config = dict(
    activation='swiglu',
    positions='rope',
    qk_norm=False,
    attn_scale=0.125,
    tie_embeddings=False,
    init='uniform',
    init_std_qkv=0.0523,
    init_std_down=0.0,
    optimizer='muon_variant',
    lr=0.0067,
    lr_mult_qkv=0.5,
    warmup_steps=200,
    decay_fraction=0.624,
)
MLP neurons of a small language model. Each row is named by its layer, matrix (gate and up: input weights; down: output weights) and neuron, and shows model dimensions 128-191. Each number is 128 + 32 x the weight over its row's rms, rounded and kept within 0 to 255. A neuron's up and down rows have the sign that makes its largest values positive.
Before each neuron's rows, "fires after" lists the tokens most often just before its 100 highest values on Wikipedia text that the model never trained on. A number after a token or word is its count.

fires after: " " 40, " C" 19, " S" 8, "n" 6, " re" 4, " c" 4
L3.gate469 [199 145 110  91 166 164  86 132 101 138 168 125 151 126 171 114 119 135 111 122 108 109 133 134 130 107 135 103 139 126 161 137 156 132  92 117 200 138 117 125 160 138 142 177 144 154  94 128 166 183 140 131  74 140 173 112 124 136  31 128  85 158 164 108]
L3.up469 [132 146 162 123 128 126 131 172  47 143 169 140 110 143 131 120 115 157  79 139 141  87 185 146 119 104 111 122 111  92 121 151  95  72 190 166 122  48 154 135 174  73 163 134 171 135 133 115 131 100 112 105  76 151 131 134  74 112 159 162 152 106  98 159]
L3.down469 [196 146 158  89 152 119 167 112 119 104 130 148 120 157 183  90 104 120 117  79 105 114 135  95  59  81 168 132 128 179 102 162 120 113  86 151  87 123 135 114 207 125 120 132 145 222 117 135 112 159 115 125  92 162 132 169  65  99 150 111 158 127 154 160]

fires after: " " 31, " F" 8, " re" 7, "fin" 5, "f" 4
L9.gate184 [178 118 167 154 111 173 163 132 138 103 165 168  83  84 129  39 135 100 163 114 184 211 163 146 109 110 166 161 141 105 182 133 151 138 134  93 141 157 138 102 165 129 178 165 141 117 125 203  66 127 126  70 163 139 167 142 133 138 195  98 110 138 165 140]
L9.up184 [149  70  95 131 126  94 166 169 180 119 128 114 160 115 130 122  70 207 100 144 144 101 142 125  93 157 123 166 142 141 165 181 138 198 163 119 127 117  86 123 136 153 148 125 151 156  70 123  78  95 157 122 133 164 135 101 124 112  66 131 100 160 152 118]
L9.down184 [144 125  80 127  72  87  50 150 138  86  98 139 177  95 115 167  39 109 121 125 167 119 179 117  87 113 103 170  79 147  81 128 129 116 152 122 132  94 150 163 165 141 140 133 122 182  79 170 110 122  64 166 114 122 121  92 197 104  92 178 130 135 119 101]

fires after: " the" 15, " A" 14, "udi" 12, "ba" 7, "ga" 5
L6.gate412 [128 133 181 101  85 115  99 131 124 184 149 118 130 159  71 155 124 106 163 105  92 208 147 101 113  83  93 121 162  98 106 131 136 156 104 131  80 163 107 130 122 232 106 109 108 135 107 189  80 160 115 112  81 127 135 103 101 102 170 148 172 145 157 131]
L6.up412 [ 86 123  79 109 119 109 117 147 132 130 126 103 167 101 136  91 202 151 118 104 179 163 105  52  89 159 171 128 169 111 116 114 141 112  99 125  50 219  78 162 121 161 136  97 122 135 164  96 147 130 113 173 114 124 129 124 127  88 117 132  88 137 100 127]
L6.down412 [157 104 122 127 118 141 126 133 134  70 142 140 149 188 149 156  71 119 120 164  80 143 191 149 173 161  93  89  93  92 131 164 146 152 177 137 212  99 124 135 154 136 124 183 132  50 102  95 135 155  70 106 141 185 172 124 136  76 160 137 118  45 112 136]

fires after: " re" 23, " F" 19, " f" 18, "F" 7, " se" 4, " b" 4
L4.gate115 [113 111 121 159  84 108 136 125 105 120 142 103  47 112 119 151 148 122 140 116 115 106 129 111 123 126 135 110 126 105 140 185 151 179  20  67 150 159 125 186 168 176 140 114 126 132 131 135  85 146 126 117 160 129 155 142 157 133 126  48  86 148 164 102]
L4.up115 [139  83 151 132  87 154 140 158 129  93 138 125  91 151 172 163  95 167 139 126 140 140  83 142  95 125 143 104 147 134 196 168  93 166 127 124  94 175 167 215  77 140  98 147 115 158  82 134 128 100 178 151 153 110 121 111 114  98  52 137 129 175 114  67]
L4.down115 [173 130 120 135 110  96  88 137 155 140 179  95 137 116 131 198 152  75 107 153 153 127 131  68  95 152 113  99  82  24 171 106 163  85 143 131  48 152 142 129 150 123 108 114  94 109 156 128 154 100 182 161 131 159 137 137 178  80 105  93 108 160 187 145]

fires after: " " 20, " (" 20, "\n" 13, " C" 5, " District" 5, " c" 5
L7.gate129 [131 184 163 114 167 124 100 161 151 162 106  95 111 135 148 152 104  98  89 131 107  73 130 107 137 151 101 157 104 117 128 122 128 137 159 144 184  94 170 151 114 157 170 177 169 167 158 150 152 136 142 102 110 111 116  68 103 108 160  87 151 116 152 107]
L7.up129 [121 163 111 133 143 104 150 161 174 129  90 111  96 106 124 103 144 138 136 181 176  64 104 159  94 139 147 179  79 148 132 142 117 123 133 167 167  98 136 185 122 101 168 155 165 111 131 201 131 159 116 126  80 171 139  89 120 114 227 114 169 119 108 102]
L7.down129 [155 106  99 141 112 159 101 152  85 118  82 159 112 100 151 192 103 135 139 110 112 120 186  60 157 107  90 105 143  78 108 197 134 130 167 125  84 135 146 119 163 178  85  66 108 139 151  98 137  92 119 104 148  86 164 132 101 141 118 105 155 128 136 140]

fires after: "\n" 33, "ma" 12, "va" 10, " Ba" 5, " Mo" 4, " Ma" 4
L6.gate113 [106 119 100 144 138  55  94 123 165  90 130 149 119 122 103 127 121  50 105  74 131 167  81 131  81 104 141 123 143 117 124 155 156 155 153 109 108 155 113 150 108 133 141 101  89 162 142 132  86  96 122 146  77  89  92  83 117 138 120  65 159 111 183 133]
L6.up113 [ 99 149  38 115 155  78 108  85 169  86  64 127 145  95  69 144  95 128 126 107 123  97 123 145 103 140 177 100 117 123 162 145 134 177 137  84 135 113 104  98  86 114 129 132 157 117 143  90 142 209 116 166 113 131 148 101  88 164 143 175  78 144 178  95]
L6.down113 [127 158 105 115 137 142 150 129 146 167 100  81  76 152  90 147 126 169 141 149 136  83 128 114  92 101 131 189 167 111 125 170 105 150  93 132 101 106 164 144 137 131 135 114 183 141 146 115 187 142 117 153 104  94 114 101  96 116 148 144  69 138 177 155]

fires after: "\n" 76, ")" 9, " fa" 5
L6.gate206 [142 131 127 116  73  74 128 203 175 131 140 164 134  92  24 149 137 100 169 171 110 115 152 164 107 141 193 131 158 169 115  98  83 154 101 154  92 141 161 134 149 106 154  93 142 134 199  95 148  99 117 126 102 120 128  43 104 102 139 120 149  99 129  89]
L6.up206 [151 105 115 133 126 130  96 148 142 124 112 152 133 143 104 118  95 146 164 193 116 108 142 134 110 110 190  89 126 147 182 118 135 139 120 123 128 105 108 105 119 142 142 127  81  44 144 139 120 131 133 110  95 118 196 231 153 113 182 126  88  96 106 136]
L6.down206 [110 156 152 154  86 124 141 121 171 178 105 162 123  90  90 210 154 134 164 176 108 159 150 106 128  76 114 137 143 110 134 161 154  77 158 140  98 141 131  93 136 143  80 126 147 134 137 130 147 146 117 169  82  98 102  92 124 145 147 155  93 164 156 151]

fires after: "s" 26, "w" 21, " S" 7, "S" 6, " W" 6, "r" 5
L10.gate238 [127 152  84 132 184 174 120 127 129 148 129  88 150  92 102  97 142 118  98 198  96 143 103 138 133 214 141 136 121  96 139 128 153 142 143  77  64 158 101 163 115 132  77 147  92 200 142  94  99 167 138  93 111  99 147 123 133 141 164 139 135 138 149 169]
L10.up238 [155  95 102  99 119 178 111 123 143 123 156 115 104  59 108 153  52 144 124 106 150 118 103 101 181 223 118 103  83 113 135  66 128  84 133 117 123  87 132 123 149 104 139 103 169  96 118  72 104 136 163 136 140 144 154 182 105 160 151  85 155 100 174  68]
L10.down238 [192  88 166 174 117  86 105 118  71 180  83 120 150  92 143 203 134 195  98 105 108 156 118  97 164 156 161 134 135 120 111  80 109 193 199 123 151 169 141 138 141 139  79 144 119 151 137 102  75 177 119 175 109 171 172 112 111  72 131 115 118  89 129 101]

fires after: " as" 30, " I" 25, "st" 12, "s" 8, "D" 6, "T" 6
L6.gate377 [150 118 105  82 152 103 118 146 140 104 169 160 162 143 139 129 125 127 164 161 181 155 119 136 191 150 116 129 119 130 105 161 119 118 148 151 139 153  90  96 138 117 124 134 104  86 127 128 156 113 153 124  99 161 155 130 116 144 124 139  76 104 119 142]
L6.up377 [ 59  88 130 159 156 166 156 120 155 159 154 209 172 165  97 147 112 151 143 143  96  98 147  96 124 186 132 110 157  99 149 106 137 139 107 140 121 170 166  75 172 144 163 151 124 128 133 138 145  92 155 148 116 115  94 153  98 118 113 137 100  76 164  82]
L6.down377 [169 106 118 123 158 109 111  73 174  96  73  64 124 161 114 114 103 120 153  95 103 114  82  67 128 169 169 169 119 177 164 126 148 109 147 151 157 143 100 134  98  79 136 158 162 120 136 112 178 163 156 110 135  91 133 157 109 191 130 193 125 134 152 119]

fires after: " sp" 22, " b" 22, "oc" 7, " f" 7, "e" 5
L3.gate167 [116 131  94 107 102 178 102 134 166 138 110  92 130  87 145  80 129 140 124 152 119 162 167 130  93  88  92 113 106  80 142 121  30 130 148 135 130 172 157  99 156 112 130 101 136 138 174 131 147 155 126  80 109  71 154 127  76 109 101  59  83  82 166 113]
L3.up167 [128 165  91 154 134 140 131 133 124 110 132 119 108 129  97 141 161  97 157 147 130 146 115 144 141 122 127 128 145  91 146 120 127  97 154 108 212 138  98 191 136  78 189 123  53 150  94 135  81 173 157 144 122 142 130 113 113  97 110 108 163 169 136 112]
L3.down167 [156 152 104 138 191 123 107 154 110 112 148 128  83  92  81 185  99 125 138 102 125 128 122 129 137 128 156 210 219  89 118 131 147 127  71 142 167 167 111 132  90 142 136 125  83 137 109 100  84 114 117 105 153 102  91 103 170 155  75 160 128 136 119 109]

fires after: " \"" 16, "\n" 15, " dis" 12, "s" 9, "S" 7, " " 6
L6.gate136 [188 111 115 111 189 166 120 159 135  97 145 104 125  88  82 135 101 155 148 112 144 117  91 133  74 184 141 110 127 107  90 144 106 124  75 133 191 164 104 104  66 125  76  88 158 181 100 110 146 104  96 125 131 199 109 206 117 128 178 156 112  96 119 136]
L6.up136 [132  92  81  95 156 112 172 173 109 125 149 137  73 148 174  94 101 121  74 191 200 111  66 161 107 140 145 126  90 122 151  89 110  64 147 117 158 112 187 142 168 154 158  53 117 130  94 134 136 125 111 120 167 125 180 140 148 149 188 115 102  98 128 114]
L6.down136 [ 81 190 152 201  91 148 157  74 118  85 109 136 131 157 139 213 138 135 170  96 125  86 152 136 170 172 168 160 126 124 126 180 135 157 121 150 131 164 122 117 134 111 115 184 139 113  85 115 178 169 110 120 112  69 171 164 149  90 146 139 140 130 105 157]

fires after: "\n" 24, "-" 13, " \"" 9, " (" 8, " as" 6
L9.gate180 [103 121 120 170 168 121  88 136 149 120 123 184  96 136 167 168 136  69 123 109 159  81 140  97  81 166  97  87 137 145  95  96 150 165 141 137  97 159 144 158  79  76 169 171 130  55  94  88 176 156 113 139 125 181  92 170 107 115  96 142  89  60  90 132]
L9.up180 [174  73 136  96 139 121 157 138 129 132 152  55 108  97 114 140 132 105 148  87 177  79 141 136 125 120 155 102 182 144  83 129  93 191 128 168  78 130  81 113 159 142 158 167 150 141  79 152 150 166 142 118 100 161 154 168 181 118 149 121  96  69 142 102]
L9.down180 [106 154 120 133 151 151 104  94 183 163  98  39 162  83 154 140 127 128 150  92 171 134 126  99  91 106 103 143  84 153 119 133 113 139 109  78 171 133  70 115 133 146  88 120 112 197 153 119  53 104 125 110 152  72 139 125 173  74 149  89 144 128 187  85]

fires after: " the" 23, "ra" 18, " d" 6, "s" 5, "c" 4, "ga" 4
L3.gate206 [ 79 144 144  91 131 148  67  75 129 136  87 135 120 178  62 116 112 152 155 125 144 152 107 113 167 103 154  83 146 175 138 108 152 130 121 122 146 138  86 116  95 203 120 150 102 162  93 180 129 113 134 162  75 106 159 164 136 105 105  89 110  44 200 140]
L3.up206 [142  85 134 136  91 148  92 107  92 122 115 155 181 143  81  86 101 124 112  99  99  56  80 149  80 147 127 165 193 143 135 123 179 108 161 152 114 135  59 121  74 131 192 110 152 130 146 110 170 109 121 136 161  72 120 121 197 128  44 100  97 104 112 100]
L3.down206 [139 108  63 145  91 160 164 100 103 132 138 167 138 111 131 116 112  72  89 137 108 110  91 193 125 161 103 112 172  97 118 120 106  81 142 155 118 105 142 135 116  87 111 149 166 112 139  85 174 128 205 143 179 177  74 128 115 114 109 103 144 118  89 115]

fires after: "," 67, ":" 32
L4.gate275 [174 128 136 142 105 137 115 106 128 115 182 202 115 126 136 196 104 141 194 146  95  63 126 132 161 108 143 125 131 106 162 154 135 169  91 119 147 112 125  78 155 118 173 130 140 129 118 137 131 211 127  91  96 194 159 104 166  56 145 135 130 151 167 160]
L4.up275 [130 125  80 132  92 124 141  75 135 127 151 155 100 160 147 137 146 144  98 123 134  92 112 152  92  94 118  82  93  92 180 149 135 174 151 132 114  55 112 115 103 153 111 141 107  95 112 127 161 180 142  78 104 167 176  83 111 127 158 202 156  77 175 109]
L4.down275 [102 135 130  76 145 135 121 103 157 130  81 126  95 133 132  80 122 105 174 157 114 120 117 147 131 143 110  70 113 106 135  99 104 173 114 133 139 138  70 103 144 109  98  89 128 137  96 109 112 134 170 130 110 147 151 207  82 176 132 160 177  71 150 105]

fires after: " " 23, "s" 21, "." 11, "n" 7, " is" 7, " as" 6
L4.gate447 [162 124 133 159 151 164 134 145  66  97 184 137 165  79 146 117 118 168 132 149 112 133 134 146 128 118 100 156 126  95 132  76 120 115 144 143 122 178 196 155 150 190 126 122 175 101 168 112 110 146 116  33 103 101  76 172 160 113 178 141 149 118  95 135]
L4.up447 [121 115 157 158 105 151 100 142 125 172  99 167 120 153  46 146  99 143 117  60  87  76 101 193 157 156 137 142 168 111 202 121  78 101 121 143 164 108 158  70 132 113 146 131 104 140 132  87 126  84 170 161 111  74  95 153 126 120 110 175 117 101 119 129]
L4.down447 [145 158 129  76 110  75  75 101 124 111 134 170 119 162 113 225 118  97 154 178 136  91 132 142 168 165 159  60 158  99 140 118 115  72 138 127 120 126 120 131 101 126 133 178 142  82 133  85 120 164 186 112  88  96 201 109  96 106 179 127 130 131 153 139]

fires after: " N" 15, "n" 10, "N" 9, " Te" 9, "u" 7, "s" 6
L8.gate480 [173 200 147 107 186 136 124 133 101 109 151 135 122 111 142 109 140 152 142 105  98 153 217 178  64 118 205  97 102 130 128 153 103 143 112  90 147 140  90 150 118 119 129  80  84  87 109 123 126  62  80 109 133 112  41 114 125 115 116 133 117 150 148 155]
L8.up480 [107  94 102 146 129  97 175 170 165 108 191 115 117 135  79 115 127 124  87 144  90 179  62 134 154 100 111 127 133 108 146 141 155 104 172 175 112 148  74 195 145 143 135 109 126 108  94 119 190 105 123  31 179 145 101 121 120 156  95 127 181 176 138 152]
L8.down480 [127 174 131  96 112 110 141  83  98  87 147 145 132 119 115 101 108 157 100  98 131  24 106 131 133 172  77 128 213 163 169 140 120 108  97 105 153 153 175 128 131 106 154 116  73 115 146 198 148  93 178 161  91 137 103  72 182 108 131 119 110 108 139 125]

fires after: "te" 26, "s" 12, " Te" 8, "l" 6, "amp" 6, " ex" 6
L6.gate439 [150 153 188 144 114 162 113  72  87 124 143  96 152 105 108 128 124 136 192 140 186 157 123 163 151 110 138  96 129 137  87 115 113 199 160 132 172 138 103 157 108 129 134 139 153 188 115 167  84  61 157  91 113 119  86 132  98 138 109  96 196 113 111 108]
L6.up439 [160  84  39 120 150 118 151  94 127 114 134 134 108 135 110  89 143  80 143 178 138 135 112 113 139  96 129 146 117 122 156  81 187 162  91 144 146 124 106 198 162  60 118 161  94 152 174  72 163 114 140  79 137 122  86 128 123 159 165  99 122 166 122  83]
L6.down439 [137  32 180 144 145 126 115 177 144  84 143 211 111 126 195  65 111 138 125 146  82 101  86 140 163 196 115 139 123 104  96  72 117  81 131 159 167  66 129 184 174 128 140 139 147  75 102 132  97 140 131 146 107 121 159 121 128  74 111  93 108 134 128 132]

fires after: "s" 46, " Le" 12, "les" 12, "re" 6, "es" 6, " Sa" 4
L4.gate157 [188 175 104 139 178 129 120 143 127 119 225 169 133 112 113 115 100  68 175 133 146  67  99 112  93 115 144 112 126  72 178 125  45 140 169 160 127 164 103 121 146 127 115  70  53 110 113 153 125 129 127 109 109 154  82 210 168 181 124 112 146 105  98 182]
L4.up157 [106 225 156 113 140  50 148 150 165 136 120 128 106 117 179 180 103 114 107 117  94 117 124  84 173 101 104 154 152 133  91 172 141 155 129 124  71 160 143 156 135 207 118 119 125 172 141 133 149 153  60  95 122 159 114 146 149 112 166 104 112 161  72 146]
L4.down157 [106  72 136 150 161 102 169 216  98 169 151 133  84 145 113 113 163 102 163 153  72  84  86 170  93 134 126 130  77  90 173  64 108 106 131  44 106 155 141  86  95 161 136 176 127  65 142 137 166 100 134 147 120 131 119 111 108 121 151 127  61 141 149 173]

fires after: "ang" 17, " T" 13, " Le" 9, "t" 8, " Val" 6, "k" 5
L4.gate54 [167 182 137  87 181 124 119 124 171 168 120  93 156 108  95 111  92 111 113 158 168 117 151 185 168 136 104 151 123 182 102 216 122 118 166 129 155 147  76 143  76 160 161  91  91 180 105 155  29 160 154  28 116  99 169 132 108 124 100 107 124 118 154 141]
L4.up54 [180 115 146 145 119 141 166  69  81 118  93 125 163 111 141 126 164 120 137 145 165 104 186 205 118 161 127 141 132 129 125 132 137 130 177 163 128 147 133 170 123  90 151 148  98  97 118 144 120 144 105  76 105 151 127 135 146 162 138 119 124 100  92  22]
L4.down54 [108 139  73 190 163 138 150 195 155 128 129 150  92 203 161 133 129 114 147 123 100 132 104  77 183 147 134 103 118 132 154 100 182 119 109 155 190 106  91 126 142 141 147  97 139 117 133  99 133 153 158 120 120  92 101 103 122 170 126 180 127 137  78 128]

fires after: "\n" 100
L6.gate449 [176 161  69  84 176  92 105  94 160 104 147 103  94 130 156 101 112  92 126 121 186 152 169 174 173 112 123  74 101 150  93 112 123 143 114 125 112 169 143 114 150 125 121 144 151  83 128  81 122 119 146 116 110 107 107  68 105 145 159 112 103  53 148 117]
L6.up449 [113 107 140 197  92 159 107 131 137  96  91  81 125 154 123 108 142 116  87 134 158  66  96  64 116 114 148 105 131 116 179 164  80 162 122 155 180 143 117  94 187 148 168 127  98  97 128 161 120 175 113 154 111 114 181 146 148  86 146 170  27 152 151 135]
L6.down449 [154 152  87  73 168 105 104  78 156 122 162  85  65  86 133 121 123 102  96  96 168  78 202 162 142 149  94 120  66 211  80 143 134 171 156 103 105 121 137 166 143 129 107 169 130 130 118  49 147 151 136  86 128 132  88  54  64 154 124 124 129 124 187 125]

fires after: " at" 38, " and" 12, " At" 6, " president" 5, "," 5
L10.gate352 [112  99 102 170  94 135 140 200 156 137 148 152 144  97 106 115  91  79 178 182 108  79 156 187  83 110 121 157  84 156  89 115 144 194 125 123 194 177 101 103  95  42 149  70 174 163 159 184 150 197 158 109 108 183 158 159 168 110 104 120 151 119 167 168]
L10.up352 [ 93  90 144 135 152 187  98 118 148 127  95 155 165 123 127 146  53  68 110 104 143 116 113 129  90 120  70 126 117 109 148 191 163  85 163 124 161 170 141 106 242 200 131 110  65 132 102 114 155 107 132 119 125 171 152 143 173 122 109 166 123  79 149 141]
L10.down352 [199 125 120 180  41 112 111 145 144  69 145 132  84 139 112 135  76 144 147 160 131 137 147 113  65  83 168 100 159 117  86 181 181 118 112  98 108 156 140 142 107 126 185 158 127 129 110 126 136 149 169 146  93 153 156 114 128 146 175 147 167 122 105  84]

fires after: " " 80, " p" 7
L3.gate370 [114  46 110 140 137 155  84 130 130 125  79 106 161 109 110 121  80 138 153 105 141 115 170 114 115  43 143 102 146 111 155 118 100 164 108 131 169 144 140  78 138 135 187 118 120 181 165 132 154 106 100 109 145 118 176 182 110 114 130 127 202  71 156 127]
L3.up370 [173  78 138 143 150 138  70 107 126 123 111  90 118 114  59 147  83  87  77  81 108 117 192 130 139  78 102 133 182 102 132 121  66 109 131 107 142 150 119 114 144 107 150 118 155 196 146 121 141 103  72 120 115  42 159 132  84 171 176 143 177 147 125 113]
L3.down370 [108 147 149  66 117 130 154  98 143  84 121 151 116 171 143 147 143 184 161 148  66 153 139 177 164 159  76 122  61 129  51 146 102  69  93 193 131 156  69 183 114 138 115 139  85 143 128 113  88 119 182 112 133 146 126 101  92 173 115 109 132 146  93 167]

fires after: "N" 15, "ni" 9, "op" 9, "P" 7, "u" 6, " Po" 5
L3.gate375 [171 158 168 132 144  97 163 172 134 147 198 108 171 125 133 144 103 158 175 121 138 121 189 158 118 199 117  93 124 162 130  90  99 108 128 172 172  50 112 118 140 129 172 108 140 151 106 106 131  72 112 154 123 157  84 110  76  97  73 159 110 114  96  99]
L3.up375 [141 110 102 173  99 133 142 146 109  72 134 120 136  94 120 130 139 115 178 146 117  84 154 168 133 122  88 147 111 115 115 126 102 141 166 147 129 129 188  51  94 113 174 107 116  92 134 133 177  98 107 116 153 111  82 113 114 109  86 138 107 176 122 191]
L3.down375 [136 103  60 194 121 117 104 122  77 185  88 152 100  78 101  97 127 168 177 153  93 106 105  70 162 160 125 151 123 105 178  95 140 132 122 105 151 122 187  91 129  99 114  97  59 126 168  92 136  69 154 148 173 164 101 108 135 138 101 103 126 120 152 173]

fires after: "D" 21, "L" 9, "N" 7, "ja" 6, "T" 6, "od" 5
L3.gate59 [115 101  89  68 135 117 153 140 104 103 195 143 200 157 108 158 170 153 120 107 173  94  62 119 180 203 129 166  39 115  99 158 189 111 100 156 154  80 123 117 149 136 158  91 161  39 128 140 141 118 105 139 117 148 101 125 130 158 113 145 118 139 135 101]
L3.up59 [126 134  84 141 115 126 166  86 128 211 137 131 163 154 188 113 108 140 111 119  96  98  93 124 174 173 124 120 152 144 115 119 175 122 159 126 132 162 141 115 117 102 184 151 128 106  87 131 181 112 126 118 143 136 102  72 106 182  87 148 127 125  83 112]
L3.down59 [186 124 170 133 152 150 111 182 184 148  72  85 142 101  61 131  42 150 147 106  54 103 110 189 179 110  59 103 143 114 120  98 146 120  86 136 149 124 118 108  15 150 178  88 161 159  87 134 165 128 132 105 115  67 105 139 103 119 137 151 190 121  84 151]

fires after: "," 38, "s" 13, " S" 10, "S" 7, "i" 6, " for" 5
L6.gate354 [122  90 153 106 129 102 140 146 125  86  99 162  10 128  67 134 120  96 158  51 125 130  95 108 148 141  80 176 176  67 155 110 141 141  95 113 141 131  70 122 141 151 121 130 131  58  71  73 130 113 123  97 141 139  85 162 136  88 137 118  98 132 163 193]
L6.up354 [175 112 123 113 101 152 161 148 144  53 108 163 118 107 132  99 113 153  84 132  94 181  87 200  73 156  92 108 150  69 184 161  86  87 183 103 109 107  99 137 176 139 134 142 191 105 139 143  89 144 165  82  98 105 148 115 145 128 136 167 149 123 119 185]
L6.down354 [126  59 128 141  53  72  71  95 142 107 108  86 107 115 134 159  88 124 136  92 154 102  77 148 137  74  59 136 148 142 100 100 135 158 109 124 171 113 118  93 160  90 152 123 140 138 104 107 159 159 146 161 136 151 174 177  78 115 118  98 107 101 104 122]

fires after: " ex" 13, " comp" 12, "ff" 11, "te" 8, "ro" 8, "f" 7
L9.gate230 [ 91  89 164 122 116 107 117 103 140  44  99 118 143 120 113 125 153 119 156 176 162 112 115 147 163 166 110 114 157 164  96 134 145 140 117 149 125 166 154 171 193 100 113 102 145 150 173 137 128 122 158 102  68 156 109 130 126  42 176 105 121 147 140 140]
L9.up230 [122 176 112  82  96 134 148  36 120 122 137 162 132 116  93 146 145 138 114  93 153 162 107 150 152 130  72 142 116 102 145 139 140 153 111 155 216 158 151 184 140 115 113 163 180 106 165 122 144 109 151 100 142 129  94 143 130 126 136  72 121 102 140  39]
L9.down230 [124 169 218 110 153  73  85 134 115 106 107 141 102 173 142 113 131 107 133  64  87 117 143 124  97  52 180 141 123 134  99  93 119 119 111 158  70 126 117 126 127 195 122  96 145 136  89 151 108 145 122 151 153 147  93 131 152 145 146 146 140 101 166 155]

fires after: " " 61, "s" 4, " the" 4
L12.gate329 [191 106  78  83 135 113 143 137 122 153  76 156 195 195 170 127 115 123 140 107 126 154 122 107  97 143 118 106 115 152 131 169 117 136 192 199  78 125 123 127 162 164 132 179 142 143 130 137 146 202 107 150 146 129 128 156 133 180  89  66 156  66 145 124]
L12.up329 [147  84 106 143 139  41  82 180 138 194 108 134 152 176 150 149 126 130  55  64 141  99 114 110 153  55 133 137 129 144 122 169  94 168  85 147 110 123 148 122 123 175 185 113 145 139 146 159 133 120  86 123 123 108 135 121 126 123 140 112  91 100  65 118]
L12.down329 [ 52 157 140 130 106  90 189 149 199 142 114 126 162 155 112 162 139 132 160 117 104 183 127 131 155 224 153 146 158 153 114 180 142 121 122 191 113 125 125 187 163 112 163 158 120 145 116  78 161  90 145 157 146 136  60 115 103 172  71 126 103 160 134 171]

fires after: " pro" 15, " f" 15, " F" 11, "f" 10, " Pro" 7
L7.gate489 [ 86  58 174 153 112  95 136 118 101 130 167 170 125 141 110  84 118 120 149  88 130  50  92 154  98 126 118 144 131 142 124 187 166 203 109 137  88 179 131 185 135  87 178 140 137  82 116 157 147  76 154 124 112 116 149 165 104 101 164 147 118 119 136 165]
L7.up489 [116 119 145 103 141 177 151 188 123  86  90 107 151 144  88 114 118 132 138  92 162 166 138 166  78 104 158 142 170 111 128 143  88 151 138 205 138 128 161 181 132 134 113 137 143 126 172  95 140 104 130 106 173 139 131 126 109 121 106 103 115  95  65 161]
L7.down489 [137 128  50  40 144 163  99 105 100 117 199 123 172  77 124 152  81  63  95 133 160 102 121 170 148 101 105  83  95 102 152 118 181 136 158 147 116 138 140 137 115  83 129  61 138 146 121 183 139 101 135  88 161  75 152 124 150 125 118 165 166  53 144 158]

fires after: " Le" 27, " T" 19, " J" 7, " Sh" 7, " Ro" 6, " St" 6
L4.gate453 [152 123 172 125  94  73 103 135 163 133 187 122 109 153 114 208  98  80 145 143 178  92 163  99 134 114 144 151  92 126 126 183  42 122 155 185 115 164 127  98 121 176 194 137 112 221  78 106 116 189 126 118 153 135 162 127 108 160 112 126 155 125  83 202]
L4.up453 [170  81 119  74 144 103 150 126 195 126 135 138 109  88 152 102 173 128 151 126 133 124 163 140 127 144 117 179 139 150  46 196 161 131 122 167 119  83 158 100 185 153 141 144 118  95 176 162 107 148 150 114 108  83 145  91 126  87 109 118 118 147 130  80]
L4.down453 [132 183 144 101 131  85 113  99 107 121 173 126 189  82  95 179 118 166 120 162 134 108 158  68 137 191 121 116 126 115 168  88  93 120 154 132  65 118  87 123  59 133  93 134  91 190 120  59 108 119 102 127 162 126  79 155 129 148 135 145 178  81 140 131]

fires after: " " 43, " (" 19, " in" 13, "gh" 11
L3.gate507 [122 146  83 136 145 126 150 168 136 154 154 145 161 118 147 153 145 114 124  83 158 103 139 204 144  94 104 128 164 148 117 164  56  96 167 131 121  86 114  77  96 107  74 162 138 125 110 162 152 112 164 119 140  92 114 119 116 142  67 124 152  93 207 114]
L3.up507 [147  96 107 127 128 154 102 109  89 154  91 143 160  81 163 147 153 122  80  96 163  79 101 109 129 129 140 160 157 174 148 144 135 124 105 133 120 121 162 100 161 118 155  80 140 101 119 111 128 101 155 123  81  68  89  77 161 152 122  96 115  99 154 147]
L3.down507 [156 126 136 150 144 151 146 191 170 112 135 139  89 170 110 125 104 119 165  88  87 174 150 137 120 152 122  76 104 112  99 128 113 122 180 157 112 122 113 163 157 144 143 130 134  87 165 104 137 127 131 156 154 141 169 164 106 110 177 170 136 103 136 106]

fires after: " La" 20, "y" 17, " Y" 8, "," 6, "S" 5
L4.gate511 [175 212  79 133 119 124 128 133 108 194 138 175 166 111  67 111 140 122 115 158 139  50 155 120 144  91 124 113 196 131 166 147 130 108 177 166 176 106 150 116 141 151 117 135 102 112 153 109 170 163 179 121 105 163  88 137 114  74 146 161 130 126 138 109]
L4.up511 [ 93 133 156 138 134 149  86 131  89 143  75 105 190 122 142 135 135 147 141 124 188 109 133 161 100 160  94 105  99 166 163 166 136 134 191 119 113 169  37 153 109 108 149 154 169 131 110 120 116 180 157  90 121 162 144 174  95  77 116 196  87 121 197 100]
L4.down511 [ 97 156 168 187  61 147  73 106 135 146  95 123  92 167 137 103 190 137 168 137 117 105 103 193  84 134 114 127 165 153 122  98 134 120 103 183  63 130 155 118 132 101 104  75  97 166 138 132  84 180 104 116 162 130 132  60 146 170 153 164 127 138 131 140]

fires after: " se" 21, "\n" 16, "===" 9, "==" 7, " mi" 6, "s" 6
L8.gate30 [147 111 104 118 126 138 123 120 145 102 200 104 108 131 117 117 171 138 141 110 113 142 167 108 144 165 154 113 122 187 130 124 102 117 125 115 176 131 161 116 178 127  82 127 164 148 102 139 119  98 105 143 165  95 103  95 139  71 138 134 139  59 152  99]
L8.up30 [ 54 173 113 110  93  71 146  92 148 110 127 113 104 135  83  74 160 121  77  89 123  76 152 137  89 118 104  52 137 134 155 152 122  91 112 111 177 136 196  94 165 158 108 139 114  92 158 134  76  96 145 133 149 130 164 106 123 169 127 115 124  98 113 157]
L8.down30 [142 173 130 116 109 148  80 159  77 126  88 124  97 101 129 229  96 154 127 140 161 147 133  99 151 118 158 176 149 100 146 116 141 132  62 124  76  81  66 155  86 104 102 126  79  96 121  93 125 172 132 101 134 142 103 117 177 125  59 132 100 144 160  88]